{
  "norm_eps": 1e-05,
  "positions": "learned",
  "init_std_down": 0.0,
  "warmup_steps": 220
}
MLP neurons of a small language model. Each row is named by its layer, matrix (down: output weights) and neuron, and shows model dimensions 32-95. Each number is 128 + 24 x the weight over its row's rms, rounded and kept within 0 to 255.
Before each neuron's rows, "fires before" lists the tokens most often just after its 100 highest values on Wikipedia text that the model never trained on. A number after a token or word is its count.

fires before: "\n" 33, " (" 16, " on" 4
L20.down9 [148 127 120  98 128 131 140  94 109 139 125 143 121 175 150 137 112 154 136  76 105  90 135 129 110 111 109 130  94  90 126 127 112 151 121 145 126  77 160 144 134 149 139 132 180 141 153 163 113 158 138 117  95 112 142 147 147 144 124  93 110 143 106 146]

fires before: " |" 55, "." 13, " by" 4
L19.down178 [129 169 140 120 122 103 174 145 120 114 139  94 120 121 144 162 108 140 139 111 113 140 106 120 164 142 118 136 155 107  94 134 120  95 112  92 132 144 114 189 146 141 164 105 140 127 108 153 140 161 122 147 101 141 116 117 144  89  77 155 123 146 112 124]

fires before: "ed" 30, "s" 12, "es" 7, "ued" 5
L15.down373 [135 105 161 164 140 108 154 114 110  63 127 144  89 137 173  99 114 104 119 167 157  92 130 119 156 131 175 141 116 134 142 111 146 187 132 106 130 128 141 148 119 109 150 112  79 124 143 151 146 124 172 164 138 125 118 103 133 109 169 126 129 116 113 162]

fires before: "N" 19, "W" 12, " U" 10, ":" 8, " z" 6, "E" 4
L10.down675 [161 152 124 104 103 124 131 119 169 117 152 167 105 134 161  96 125 105 155 128 150 123 112  69 129 133 128 102 117 103 108 137 138 114 158 119 145  99 118 159 156  79 101 123 118 101 138  96 102 122 120  88 117 123  69 168 136 131 128 145 140  83 132  99]

fires before: " 0" 19, " |" 15, ";" 6, "\n" 6, " —" 6, "s" 5
L6.down501 [123 145 123 144 105 164 145 159 169 114 104 150 115 104 129 119 102 125 109  94 107 120 118 154 123 114 111 141 143 158 101 140 118 153 132 121 148 140 181 123  95  85 138 104 140 112 105 119  66  96 127 147 116 163 113 114 126 163 128 110 158  72 136 123]

fires before: "s" 47, "le" 8, "ar" 5
L20.down546 [120 126  88 148 106 110 114  63 115 134  81 134 126 155 140 107 148 151 126 148 132 130 105 149 174 151  83 170 125 127  94 104 127 114 132 109 126 143 135 123 145 134 102 125 132 121 125 119 157 137 159 155 145 136 103  92 133 134 101  94 100 138 107 142]

fires before: "\n" 39, "te" 11, "al" 5
L15.down884 [135 119 117 130 144 110 162 157 104 107 142 135 113 110 171 114 121  95 142 150 118 143 121 137 130 166 118 128  84  93 125 158 166 109  95 131 132 177 102 115 144 109 105 134 146 120 113 127 138 114 172 115 129 140 133 136 101 134 113 118 129 121 122 140]

fires before: " by" 14, " in" 9, " with" 8, "ed" 7, "ited" 6, " as" 6
L15.down39 [134 109 144 142 133 137 130 112 110  93 152 111 144 126 120 151  75 111  89 127 124 156  81 163 149 119  96 148 153 103 118 107 123 117  86 150 118 105 111 109 156 170 141 138 121 122 128 118 164 130 116 102 105 129 134 150 147 100 124 149 126 132 164  87]

fires before: "," 52, " be" 4
L19.down107 [147 130 140 146  87 153 158 115 135 168 128 128 126 134 162 120 126 115 118 107 157 111 128 183 125 107 143 142 155 152 121 119 119 109 141 130 131 167 152 137 147 104 149 136 120 134 122 113 115  91 139 112 146 134 147  93 140  91 126 112 153  97 146 151]

fires before: "\n" 15, "C" 12, "-" 9, " U" 9, ":" 8, "+" 7
L17.down543 [127 145 100 118 110 160 143  84 137 113 156 137 126 129 165 125 107 108 158 114 104 107  99 142  98 138 127 138 122  97 112 104 214 130 145 131 135  86 111 147 131 140 112 129 189 123 112 129 129 129 114 132 113 105 127 126 132  90  99 137 121 144  98 110]

fires before: "," 16, "." 12, "an" 8, "a" 8, " and" 6, " |" 5
L10.down312 [171 113  97 113  81 144 158 125 137 170 123 131  87 115 131 114 128 149 122 102 152 129 113 111 124  82 125 129  95 117 142 134 108  82  90 114  91 134 142 109 157 136 132 114 161 126 152 106 117 142 125 127 126 125  85 163 124 156 137 105 109 113 103 147]

fires before: " |" 58, "/" 5, "ville" 5, "9" 4
L15.down412 [117 127 122 107 135  74 114 135 159 158 185 149 120 172 191 121 167 170  95 144 130 155 108 115 126 137 110 107 130 165  86 106  88 122 147 167 106  97 115 148  97 135 116 181 112 116  94 128 130 136 100 157 136 131 113 138 130 124 154  95 146 128 130 151]

fires before: "\n" 28, ")" 8, "|" 7, "arn" 6, "i" 5
L17.down406 [141 131 190  79 150 108  72 151 126 123 106 102 167 114 106 107 168 160 110 166 117 142 142 143 123 130 125 148 143 124 144 158 118 116 127 119 142 101 113 135 108 122 130 103 136 139 144 124 145  92  99 146 102 107 135 154  78 143 103 132  98 153 145 123]

fires before: "." 24, "," 20, " in" 7, " to" 6, " and" 5
L15.down195 [111 147 101 122 158 123 142 122 127 144 138  92 119 149 106 104 171 124 154 135 132 145 139 145 150 118 131 132 122 136 134 128 107 122 181 102 110  94 157 173 124 142 142 141 110 157 108 103 174 122 114 166 144 106 132 134 135 142  85 139 153 104 139 127]

fires before: "ed" 30, " by" 10, "ing" 7, " an" 7, " a" 4
L17.down134 [161 181 168 111 145 125 150 139  87 122 126 179 144  76 124 137 146 146 116 118 108 125 121 129 153 143  94 122 140 113 163 109 105 113 119 116 100 135 116 151 102 118 149 138  92 146  90 104  58 128 126  99 141 150 110 214 118 146 135 166  97 114 121 132]

fires before: "6" 15, "4" 15, "7" 10, "8" 10, "5" 7, "9" 6
L11.down486 [128 147  70 127 134 109 145 155 153 126 143 141 134 126  84 118 111  97 152 119 153 156 152 106 142 116 108  80 119 157 133 106 125 141 130 156 101 150 144 199 128 152 101 167  98 131 151  90 141 176 143 114 146 120 129 112 148 126 124 118 110 114  59 138]

fires before: "\n" 51, ":" 7, " z" 6, ")" 4
L10.down921 [164 136 112 110 150 150 127 140 133 162 113 129 165 169 117 128  76 129 129 137 141 138 154 138 152 145 112 143 105  93 138 147 157  82 131 158 136 152 131 109 149 113 150 131 125 131 119 133  84 113 141 175 132 110 145 123 135 180 130 105 148 115 177 181]

fires before: "s" 18, "es" 16, "ed" 15, "ing" 7
L20.down567 [101 146 125 153 109 126  98 136 107 166 167 178 105 132 106 135 117 124 133 124 175 126 145 158 117 153 106 122  78 151 170 137  92 111 142 133 100 101 112 179  85 112 139 138 100 141 145 163 154 155 106 101  97 117 151 130 130 144 100 167 143  62 114 112]

fires before: "\n" 58, "ed" 8, "er" 4
L17.down452 [142 151 122 100 115 146 113 128 104 167  84 118 105 144 112 149 157 111 145 183 108 139  81 163 157 130 132 155 157 141 177 140 123 113 103 156 150 123 110 130 182 159 137  84 161 154 132 139 151 128 138 123 107 115 106 164 127 144 111 122 148 148 125 136]

fires before: "ed" 25, "m" 9, "-" 8, "ing" 4, ":" 4, "==" 4
L11.down709 [169  99 131 142 122 108 119 111 119 130 101  78  90 126 150 113 121 123 121 107 112 108 153 161 137 122 119 138 102  77 139 127  86  95 157 140 146  83 161 148 113 120 103 138  98 102 126 117 148 101 141 137 178 142 145 165 119  94 140 152 137 153 121 110]

fires before: " in" 25, " on" 17, " by" 9, "," 5, "." 4
L11.down1018 [104 113 114 117 130 129 119 117 145 134 135 136 112 102  91 173 117  91  96 132 156  95  83  63 169  72 127 114 106 168 110 164  87 126 166 111 124 111 167  97 133 154 131 135  81 134 118 115 161 132 111 124 117 144 150 153 129 153 135 133 148 136 115 144]

fires before: "ed" 21, "ated" 11, "aced" 7, "ough" 6, "ued" 6, "qu" 4
L20.down958 [127 148 132 105 138 141 163 128  99  79  86 127 119 109 168 120 124 125 113 179 167  63 138  69 109 143 128 113 114 159 151 130 130 149 137  87 117 152 128 182 161 182 128 169 113 134  92  94 109 104 139 141 126  98 110 124 149 128 141 166 123 156 127 153]

fires before: "ed" 40, "ing" 14, "ment" 5, "ant" 5
L15.down222 [144 118 139 126 115 164 143 119 177 139 116 155 138 163 149 149 144 127  62 118  93 132  88 102 119 155 126 137 118 125 190 125 129  67 113  86 135 125 134  82 114 136 117 102 113 138 133 111 136 124 103 153  86 130 128 124 161 148 110 138 133 160 137 146]

fires before: "\n" 72, " |" 6
L6.down71 [160 134 135 170 120 144 101 114 166 119 149 105 128  69 122 122 171 133 114 122 127 119 147  87 156 110 128 105 150 129 142  92 115 180 140 128 105 135 132 155 149 132 132 150 110 132 138 106 138  76  96 141 155 137 138 159 140 131 172  75 113  90 149 149]

fires before: " |" 29, "ives" 9, " L" 5, " W" 4, " " 4
L20.down133 [120 129 150 118 151 123 106 143 152 102 117  96 162 107 118  34 146 140 142 106 178 115 125 126  98  88 179  97 117 149 108 112 115 117 127 106 133  88  99 175 121 130 175 130 123 149 119 103 130 153 142 136 113 113 109 146 119 114 109 144  95 112 138 205]

fires before: " |" 35, ":" 7, " z" 6, " (" 6, "%" 5, " " 4
L15.down422 [123 141 150 133 106 126 104 157  94 137 119 102 149 153 141  90 151 121 157 119 130  92 122 127 107  83 151 139 115 132 128 144 135 169 157 123 132 108 136 104  94 161 164 107 104  80  86 114 110 144 126 163 112 163 155 101 123 134  87 102 130 130 152 145]

fires before: " |" 16, ")" 11, "ated" 8, "ced" 7, "ase" 6, "oin" 5
L19.down32 [117 115 114 170 141 198 136 137 128  84 108 114  97 145 114  82 130 123 147 105 143 102 183 152 151 148 143 157 122 120 163 127 107 154  68 155 113 126 105  94 122 139 135 160 152 140 150 108 171 131  76 165 134  84 110 105 129 170 157 115 136  72 106 105]

fires before: " |" 22, " 4" 9, "ent" 6, "W" 5, ":" 5, " 3" 4
L20.down575 [150 151 117 126 167 138 117 136 141 115 136 133 118 164  96 102 143 116  96 131 104 111  85 171 154 129 147 131 117 138 138 147  98 153 116 111 136 135 128 112 143 132 150  94 142 114 131 156 130 159 115 144 146 143 106 122 157 156 152 129 126 117  84 131]

fires before: "ed" 18, " as" 12, "e" 9, "A" 7, "D" 5
L15.down89 [ 77  99 112  73  94 110 156 144 133 138 150 114  98 160 117 119 152 152 126 118 132 146 166 114 115 128 134 167 131 177 145 115 151 157 112 132 113 161 135 131 148 150 124 115 163 131 125 101 121 155 156  90 127  91 149 151 136 118 131 139 133 116 145 114]

fires before: "a" 19, ";" 17, " D" 7, " G" 7, "D" 4, " C" 4
L19.down655 [138  75 125 108 143 157 178 170 122 146 127 111 128 115  91  88 110 171 169  91 127 108 166 172 161 115 153 155 156 107 102 133 105 105 164 160 139 147 143 148  93  96 158 107 139 123 109 182 131 145 104 120 148 133 150 117 138 121 136 139 121 134  81 152]

fires before: "," 25, " that" 15, "." 8, " in" 5, " he" 5
L20.down667 [124 123 111 144 124 102 139 131  97 133 159  93  99 152 132 114  86 144 154 129 129 142 158 131 120  86 157 142  65 147 104 114 140 136 115  96 132 134 138 100 168 148 150 119 109 115 125 119 126 138 151 133 152 155 151 113 129 139 115 127 104 120  87 195]

fires before: " |" 32, "ress" 8, "ing" 6, "port" 5, "'s" 4, ";" 4
L17.down323 [180 152  82 134 142  97 138 112 176 130 130 111 101 129 130 107 120 135 108 121  90 131 131 120 148 126 107  87 121 112  73 126 183 134 127 171 123 122  95 125 107 139 136 148 140 119 125 147 123 141 137 119 122 147 124 138 136 155 180 126 171 141 164 100]

fires before: ":" 45, " U" 5
L11.down988 [144 114 143  96 126 140 135 127 138 131 141 147 122  84 107 116 175 138 157 141 151 115 107  94 131 136 147 136 105 121  89 141 108 157 165 111 120 118 165 114 127 111 132 100 148 133 103  90 116 158 158 121  93 157 109 112 119 151 137 119 183 125 148  88]

fires before: " in" 17, " of" 13, " on" 10, " by" 6, "s" 6, " at" 5
L20.down465 [154 139 193  90 107 101 121 128 174 131 121 149 126 172 131 157 127  83 123 126 157 108 113 103 140 145  94 114 144  79 127 139  77 147 116 173 106  96 131 108  79 164 149 120 144 107 147 151 148 117 144 135 113 110 128 154 149 125 160 160 140 110 139 116]

fires before: "\n" 44, "," 16, "." 11, ")" 6
L17.down531 [138  99 120 125 127 105  98 131 128  99 141 150 119 150 131 137 151 155 110 180 112 100 118 136 111 116 137 136 136  90 148 141 130  69 137 124 112 129 118 137 133 191 123 130 115 158 154 139 129 111 117 152 124  99 118 145 114 119 163 162 101 133 138 143]

fires before: "ed" 26, "ued" 12, "ains" 7, "re" 6, "es" 5
L17.down718 [106 156  94 125 132 119 112 158 118 120 148 134 139 119 136 139 161 118 155 158 135 105 134 169 110 177 148 123  95 115 145 186 129 169 170 127 137 176 142 129 127 139 134 102 105 107 101  99 103 115 135 144 120 138 110 139 129 139 163 113 114 109 112  91]

fires before: " |" 57, "″" 14, "ed" 5, ":" 4, "1" 4
L11.down106 [123 122 106 138 133  93 115 103 137 118 126 109 125 136 137 143 143 112 111  86  87 109 141 134 120 135 134 116 140 178 160 110 142 124 153 111 165 149 112 110 111 136 134 185 154 165 147 126 156 118 158  66 139 115 101 114 143  82 126  96 185 131 146 140]

fires before: " |" 28, "–" 10, "er" 6, " (" 6, "io" 5
L19.down795 [120  94 147 152 110 159 149 145 151 118 101 136 140 104 149  79 107 132 118 110  87 139 138 119 173 117 124 170 126  92 140  86 132 129  82 101 190 102 130 114 116 174 132 139 143 151  93 173 131 140 108 105 122 113 166 123 142  97  90 139 134 140 111 149]

fires before: "es" 21, "ed" 16, "s" 13, "ing" 8, "ates" 4
L20.down253 [117 127 140 124 162 131 121 138 122 137 131 124 113 130 167 130  86 102 138 122 167 183 151  98 145 149 133 101 114 119 125 183 122 133 161 115 155 118 117 126 107 124 127 116 129  95 131 124 144 115 138 140  99 133 176 104 115 117 105 158 111 134 136 154]

fires before: "," 17, "." 15, " of" 15, " in" 5, " later" 4
L6.down105 [161 113 132  84 132  80 117 129 104  82 120 101 143 143 160 109 150 132 120 151 138 109 147 166 134  91 156  85 130  98 148 147 117 134  98  97 160 100 118 144 175 127 146 155 125 109 116 129 155 144 125 113 152 115 154 117 129 144 146  76 114 133 156 153]

fires before: "z" 21, " place" 9, " S" 6, "k" 6, "s" 5, "i" 4
L20.down40 [106 139 106 138  99 131 114 100  91 156 113 117 108 103 106 156 152 143 143  94 136 140 133 192 122 118 165  79 147 103 192 166 166 134 147 113 140 140 136 129 123 112 115 120  91 124 120 139 101 125 141 103  96 148 138 125 117 102 116 125 142 111  77 113]

fires before: ":" 22, "ial" 11, "i" 7, " /" 7, "ian" 4
L6.down471 [200 109 103 134 134 130 100 106 125 121 116 147 148 144 110 131 120 128 121 120 143 162 153 129 121 121 104 132 111 127 114 113 102 182 136 118  87 129 105 151 124 119 132 128 163 106 185 159 163 128 157 112 139  96 186 132 121  99 120 107  79 110 152 109]

fires before: "ed" 34, "ing" 26
L15.down790 [126 154 169 107 148 135 125 161  86 111 139 147 180 146 149 121 171 103  92 128 144 130  50 144 134 104 141 118 155 127 166 178 105 111 155 164 126 102 109 108 105 127 123  94 143 124 117  98 164 139 115 128 113 109 133 172 158 109 122 129 112 123 129 154]

fires before: " |" 23, "," 11, "." 10, " of" 7, ";" 6, " from" 6
L19.down488 [ 79 150 121 154 129 171 148  93 110 130 129 173 135 140 134 113 133 124 137 110 103 127 115 163 152  82 131 132  91 163 115 139 165  98 132 117 122 106 103 126 128 127 154 193 120 121  98  98 128 119 108 147 131  75  92 165 174 177 157 141 124 148 125 117]

fires before: "ed" 25, "ing" 18, "y" 5, "ard" 4, "ured" 4
L17.down53 [145 123  98 136 114 137 124 153 159 144 121 156 104 149 121 108 140  87 140 160 132  66 140 164 126 154 168 155 152 115 163 146 124 121 121 109 103 144 180 121 136 122 140 114 130 134 150 141 130 124 104 100 134 113 174 168 166 135 139 130 119 114 118 158]

fires before: " |" 37, "-" 8, "\n" 5, "s" 5
L20.down320 [117 137 107 129 102 120 105 162  70 121 129 133  91 115 120  80 130  97 150  97 153 100 115 130 138 128  75 132 130 109 127 137 173 146  90 116  82 155 138 143 129 162 117 132 133 121 164 127 154 119 172 116 126 135 130 150 136 120 121 126 137 109 106 134]

fires before: "," 27, " the" 12, " to" 6, "ile" 5
L19.down426 [129 133 134  94 130  95 137 119 141 103 125  99 120  98 118 107 132 131 144 118 124 150  97 135 130 155 110  96  74 106 119 117 109 101 123 186 168 154 100 115 103 116 129 116  95 104 128 121 113 125 104 133  83 159 119 106 127 117  98 100 128 107 132 123]

fires before: " |" 53, "-" 5
L17.down277 [136 164 147 106 135 121 163 179 129 136 133 135 123 109 139 129 100  94 110 115 135 189 137 143 114 118 116 150 106 146  95  94 154 154 165 148 168  97 154 107 136 125 114 126 116 119 144 107 111 138 150 166 176 158 135 126 160 168 109 101 130 124 122 132]

fires before: " |" 33, "ed" 7, ";" 5, "%" 5
L15.down763 [138 125 128 116  98 125 125 117 117 105 113 140 132 130 143 153 118 126 117 158  93 117 184 116 153 117 171 116 147 112 123 130 121 114 138 165 150 113 150 142 171 103 118 125 101 128 104 115 147 166 185 140 100 105 136 130 132 128  94 147 135  96 118 121]

fires before: " |" 52, ";" 44
L19.down990 [133 111 158 100  77 115 140 134 166  99 148 102 124 120 139 121 142 151 139 106 149  94 164 139 169 138 116 134 133 112 140 141 156 172 142 113 154 117 129 122  82 120 159 130 147 110 124 130 113 119 146 121 121 116 144 113 130 152  82 177 133 183 129 158]

fires before: "ed" 31, " of" 12, "ted" 6, "ing" 6
L11.down406 [110 100 159 122 125 112 118 135 128 143 132 137 142 144 113 114 126  96 152 159 168  87 142 130 129 135 159 104 140 126 115 151 102 102 137 162 106 108 125 156 114 110 112 149 121 167 109 109 118 148 133 133 103 108 102 178 147 142 128 165  80 156  90 154]

fires before: " |" 16, "ip" 11, "it" 10, "i" 7, "ae" 6, "t" 5
L20.down27 [ 81 119 139 112 159 123 129 123 134 132 152 138 122 146  85 128 110  95 126  88 127 178 138 149 102 124 143 144 165 134 122 122  76 143  91 138 138 149  93  92 148 148 135 131 166 111  60 121 149 145 132 159 167 125 100 164 124 183 109 153 135 129 137 136]

fires before: " |" 39, "," 12, ")" 7, " to" 5, ";" 5
L11.down407 [103 128 163 134 161 102 149 123  99 139 103 114 131 102 134 163 113 126 113 134 136 133 123 132 141 134 137 198 155  98  85 161 105 114 146 117  77 119 157 171 113 158 112 104 132 147 193  94 117 108 146 128 160 121 133  94  95 169 149 127  99 130 128 153]

fires before: ":" 47, "ation" 8, "er" 7, "s" 6, " ==" 5
L11.down626 [127  90 148 129 137 127 124 135 152 145 123 115 145 110 154 111 134  90 163 147 132 111 103 106 146  74 164 137 155 108 114 137 129 179 140 134 121 129 152  74 136  93 103  98 156 150 167 146 159 115 169  81 145 137 155 130 114 134 172 134 166 159 148  97]

fires before: "," 23, " |" 15, "." 12, "a" 5, ")" 4, "\n" 4
L17.down980 [138 115 118 127 145  99 118 133 151 103 120 138 114  80 131  66 137 141 134 123 153 149 110 140 133 144 136 133 162 161 150 134 128  99 145 102 131  77 107 113 138 136 130 176 132 125  90 162 122 120 128 140 120 108 127 141 122 125 102 152 119 109 154 125]

fires before: " |" 22, "–" 15, "ated" 11, "," 10, "%" 5, "." 5
L15.down116 [103 139 110 131 157 123  77 120 129  74 150 118 148 161  93 125 131 125 134  85 138 122 104 130 122 162 162  80 140 105 120 154 107 142 155 115  72 107 140 103 174 132 111 100 139 145 130  95 120 144 132 151 139 135 113 158 149 135 114  91  99 134  92 119]

fires before: "ing" 63
L19.down722 [138 128 168 152 153 132 117 112 114 141 108 135 156 144 123 100 164 121 135 132 135 118  87 123 141 174  74 155 156 136 137 157  76 102  97 127  72 113 158 155 143  86 113  89  88 127 144  89 100 113  92 109 137 138 159 167 133 149 132 129 144 116 153 100]

fires before: "z" 23, " |" 20, ":" 9
L11.down25 [ 88 190 123 126 117 148 156  90 100 118  97 138 137 128 128 124 183 117 161 102 140 106 104  91 108 121 144  81 129 115 145 172 136 121 143 110 166 150 116 108  76 133 140 114 131 132 110 129 168 168 152 104  93 122 129 140 150  89 159 135 133 113 119 109]

fires before: " |" 31, "." 15, "–" 11, "E" 5
L19.down766 [119 128 141 129 150 116 114 151 141 136 126 140 142 127 116 123 131  93 106 120  92 133  98 142 152  93 159 126 143 115 107 113 125 125 122 119 106 203 128 108 100 139 186 127 115 132 154 111 152 117 136  89 117 107 156 131 121 160 111 116  94 139 144 152]

fires before: "\n" 35, " |" 15, " M" 7
L6.down197 [153 149 151 117  92 129 135  95 146 113 110 129 138 142 131 133 145 106 124 112  90 104 132 126 143 159  96 148 116 144 160  93  88 146 102 122 121  86 121 131 168 118 125 100 139 122 160  77 177 120 137 160 118 144 111 134 121 149 145 128 168 113 161  61]

fires before: "i" 40, " S" 9, " (" 4
L11.down539 [118 136 138 121 129 105 113 118 144 113 105 109 109 146 187 123 137 102 141 128 152 123 104 125 129 139 126 132 141 134 109  92  64 124  48 114 108 173 149  82  99 147 111  90 130 114 139 106 107 141 121 147 127 161 111 138 122 134 118 138 130 160 145 133]

fires before: "\n" 21, " |" 20, "|" 8, "–" 5, "f" 4, " The" 4
L17.down45 [ 71 117 126 131 123 101 118 110 135 109 131 133 112 150 118 165 104 133 162 131 134  99 103 120 138 151 135  74  91 129 117 113 107 109 152 132 146 144  88 147 123 175 163 137 134  74 192 115 151 123 108 169 143 135  68 128 146 121 126 130 122 143 123 134]

fires before: "ed" 23, "ing" 7, "ide" 7, " in" 7, "ts" 4, "ted" 4
L6.down827 [167 117  91 142 107 149 139 165 170  93 153 119 121 153 141 194 157 100 126 153  92 132 116 146  99 112 126 155 149 136 110 140 145  87 101  80 123 184 157 140  79 117 116 138 124 147 126 133  82  95  95 139 113 122 130 136 132 142 122 153 115  93  95  87]

fires before: " of" 18, "," 17, "." 17, " in" 8, " and" 4
L15.down1015 [116 113 157 136 121 127 113 157  99 120 124 113 116 123 110 120 119 150 110 112 162 159 110  81 140  89 116 144 145 153  80  93 129 149 169 142  99 130 131 143 184 126  97 105 109 142 102  65 123 132 153 166 129 116  92 101 133 141 118 105 145 144 147 189]

fires before: "ese" 17, " the" 11, "ia" 9, "ian" 8, "y" 5
L19.down624 [ 77 105 116 122 149 105 139 175 126 117 152 102 139  88 130 130 101 161 143 147 132 118 157 111 122  98 121 132 108 123 123 118 119 143 142  90 127 143 113 129  95  88 146 138 129 109 159 172 125 146 115 180 150 140 135 125 125 124  94 132 119 151  96 127]

fires before: " |" 34, ":" 9, " v" 5, ";" 4
L17.down114 [126 104 145 169 126 139 160 119 115 153  90 159 136 150 135 151 110 119  90 143 149 118 126 130 130 128 157  90 112 151 149 112 130 115  84 163 107  99 129 148 131 126 116 104 132 122 121 122 121 148 123 100 118  88 121 123 104 107  98 133 123 133 115  97]

fires before: ":" 44, "\n" 9, " (" 7, " z" 6, "==" 4
L11.down817 [ 90 139 143 137  95 123 131 162 117 131 156 132 144  88 144 139 110 144 131 143 115 131  95 128  91 110 128 165 112 107 114  96 111 158 136 151 131 118 117 127 143 124 151 152 121 109 170 119 128 130 157 166  97 114 123 122 129  88 130 155 153 155 160 184]

fires before: " |" 34, " (" 9, ";" 8, "ument" 5, "," 5
L19.down1015 [137  92 123 143 145 138 123 111 161 173 123 106 171 112 118 170 159 139 196 113  98 108 122 120 106 102 129 123 106 123 134 123 135 129 123 132 148 125 144 103 122 157 169  70 136 134 122 118  99 122 121 131  77 148 120  98 163 114 125 138 157 116 163 138]

fires before: "\"" 46, " and" 5, "," 4, "\"." 4
L19.down905 [119 121 149 147 127 116 127 120 160 137 128  73 143 126 140 137 136 134 120 137 140 123 130 142 118 141  86  85 124 165 162 159 105  99 152 147 205 120 144 162 158 108 134 123 124 145  95  86 138 144 147 119 135 133 167 101 131 104 146 160 142 117 140 169]

fires before: "," 62, " of" 6, " the" 5, " in" 4, " he" 4
L15.down205 [110 110 140 162 103 124 137 137 109 176 125 122  58 180 153 168 126 131 179 137 173 126 128 149 141 105 112  99 126 146 117 131 110 100 116 123 121 140 110 110 142 126 104 162 132 110 171  77 135 115 161 140 147 128 104 145 139 126 187 144 112 130 104 170]

fires before: " |" 30, "–" 9, "|" 8, "1" 6, "7" 4
L17.down532 [107  90  93 135 152 102 144 112 159 122 147 158 153 104  78 151 112 162 162 122 137 114  67 110 150 160  90  55 122 146  95  89 131 101 145 110 118 133 119 140 113 196 176 117  99 119 166 116 121 140 120 137 133 133  80 154 188 128 133 134 120 122  96 123]

fires before: "," 25, "." 20, " in" 6
L11.down928 [109 123 131 156 171 157  93 136 152 150 130 107 127 114 123 113 158 150 109 107 116 109 122 119 156  85 132 161 120 131  68 120 123 138 121 122 171 152 128  99 137 122  68 132 135 170 108 139 118 111 136  99  71  81 193  98 148 132  84 131 150 123 126 119]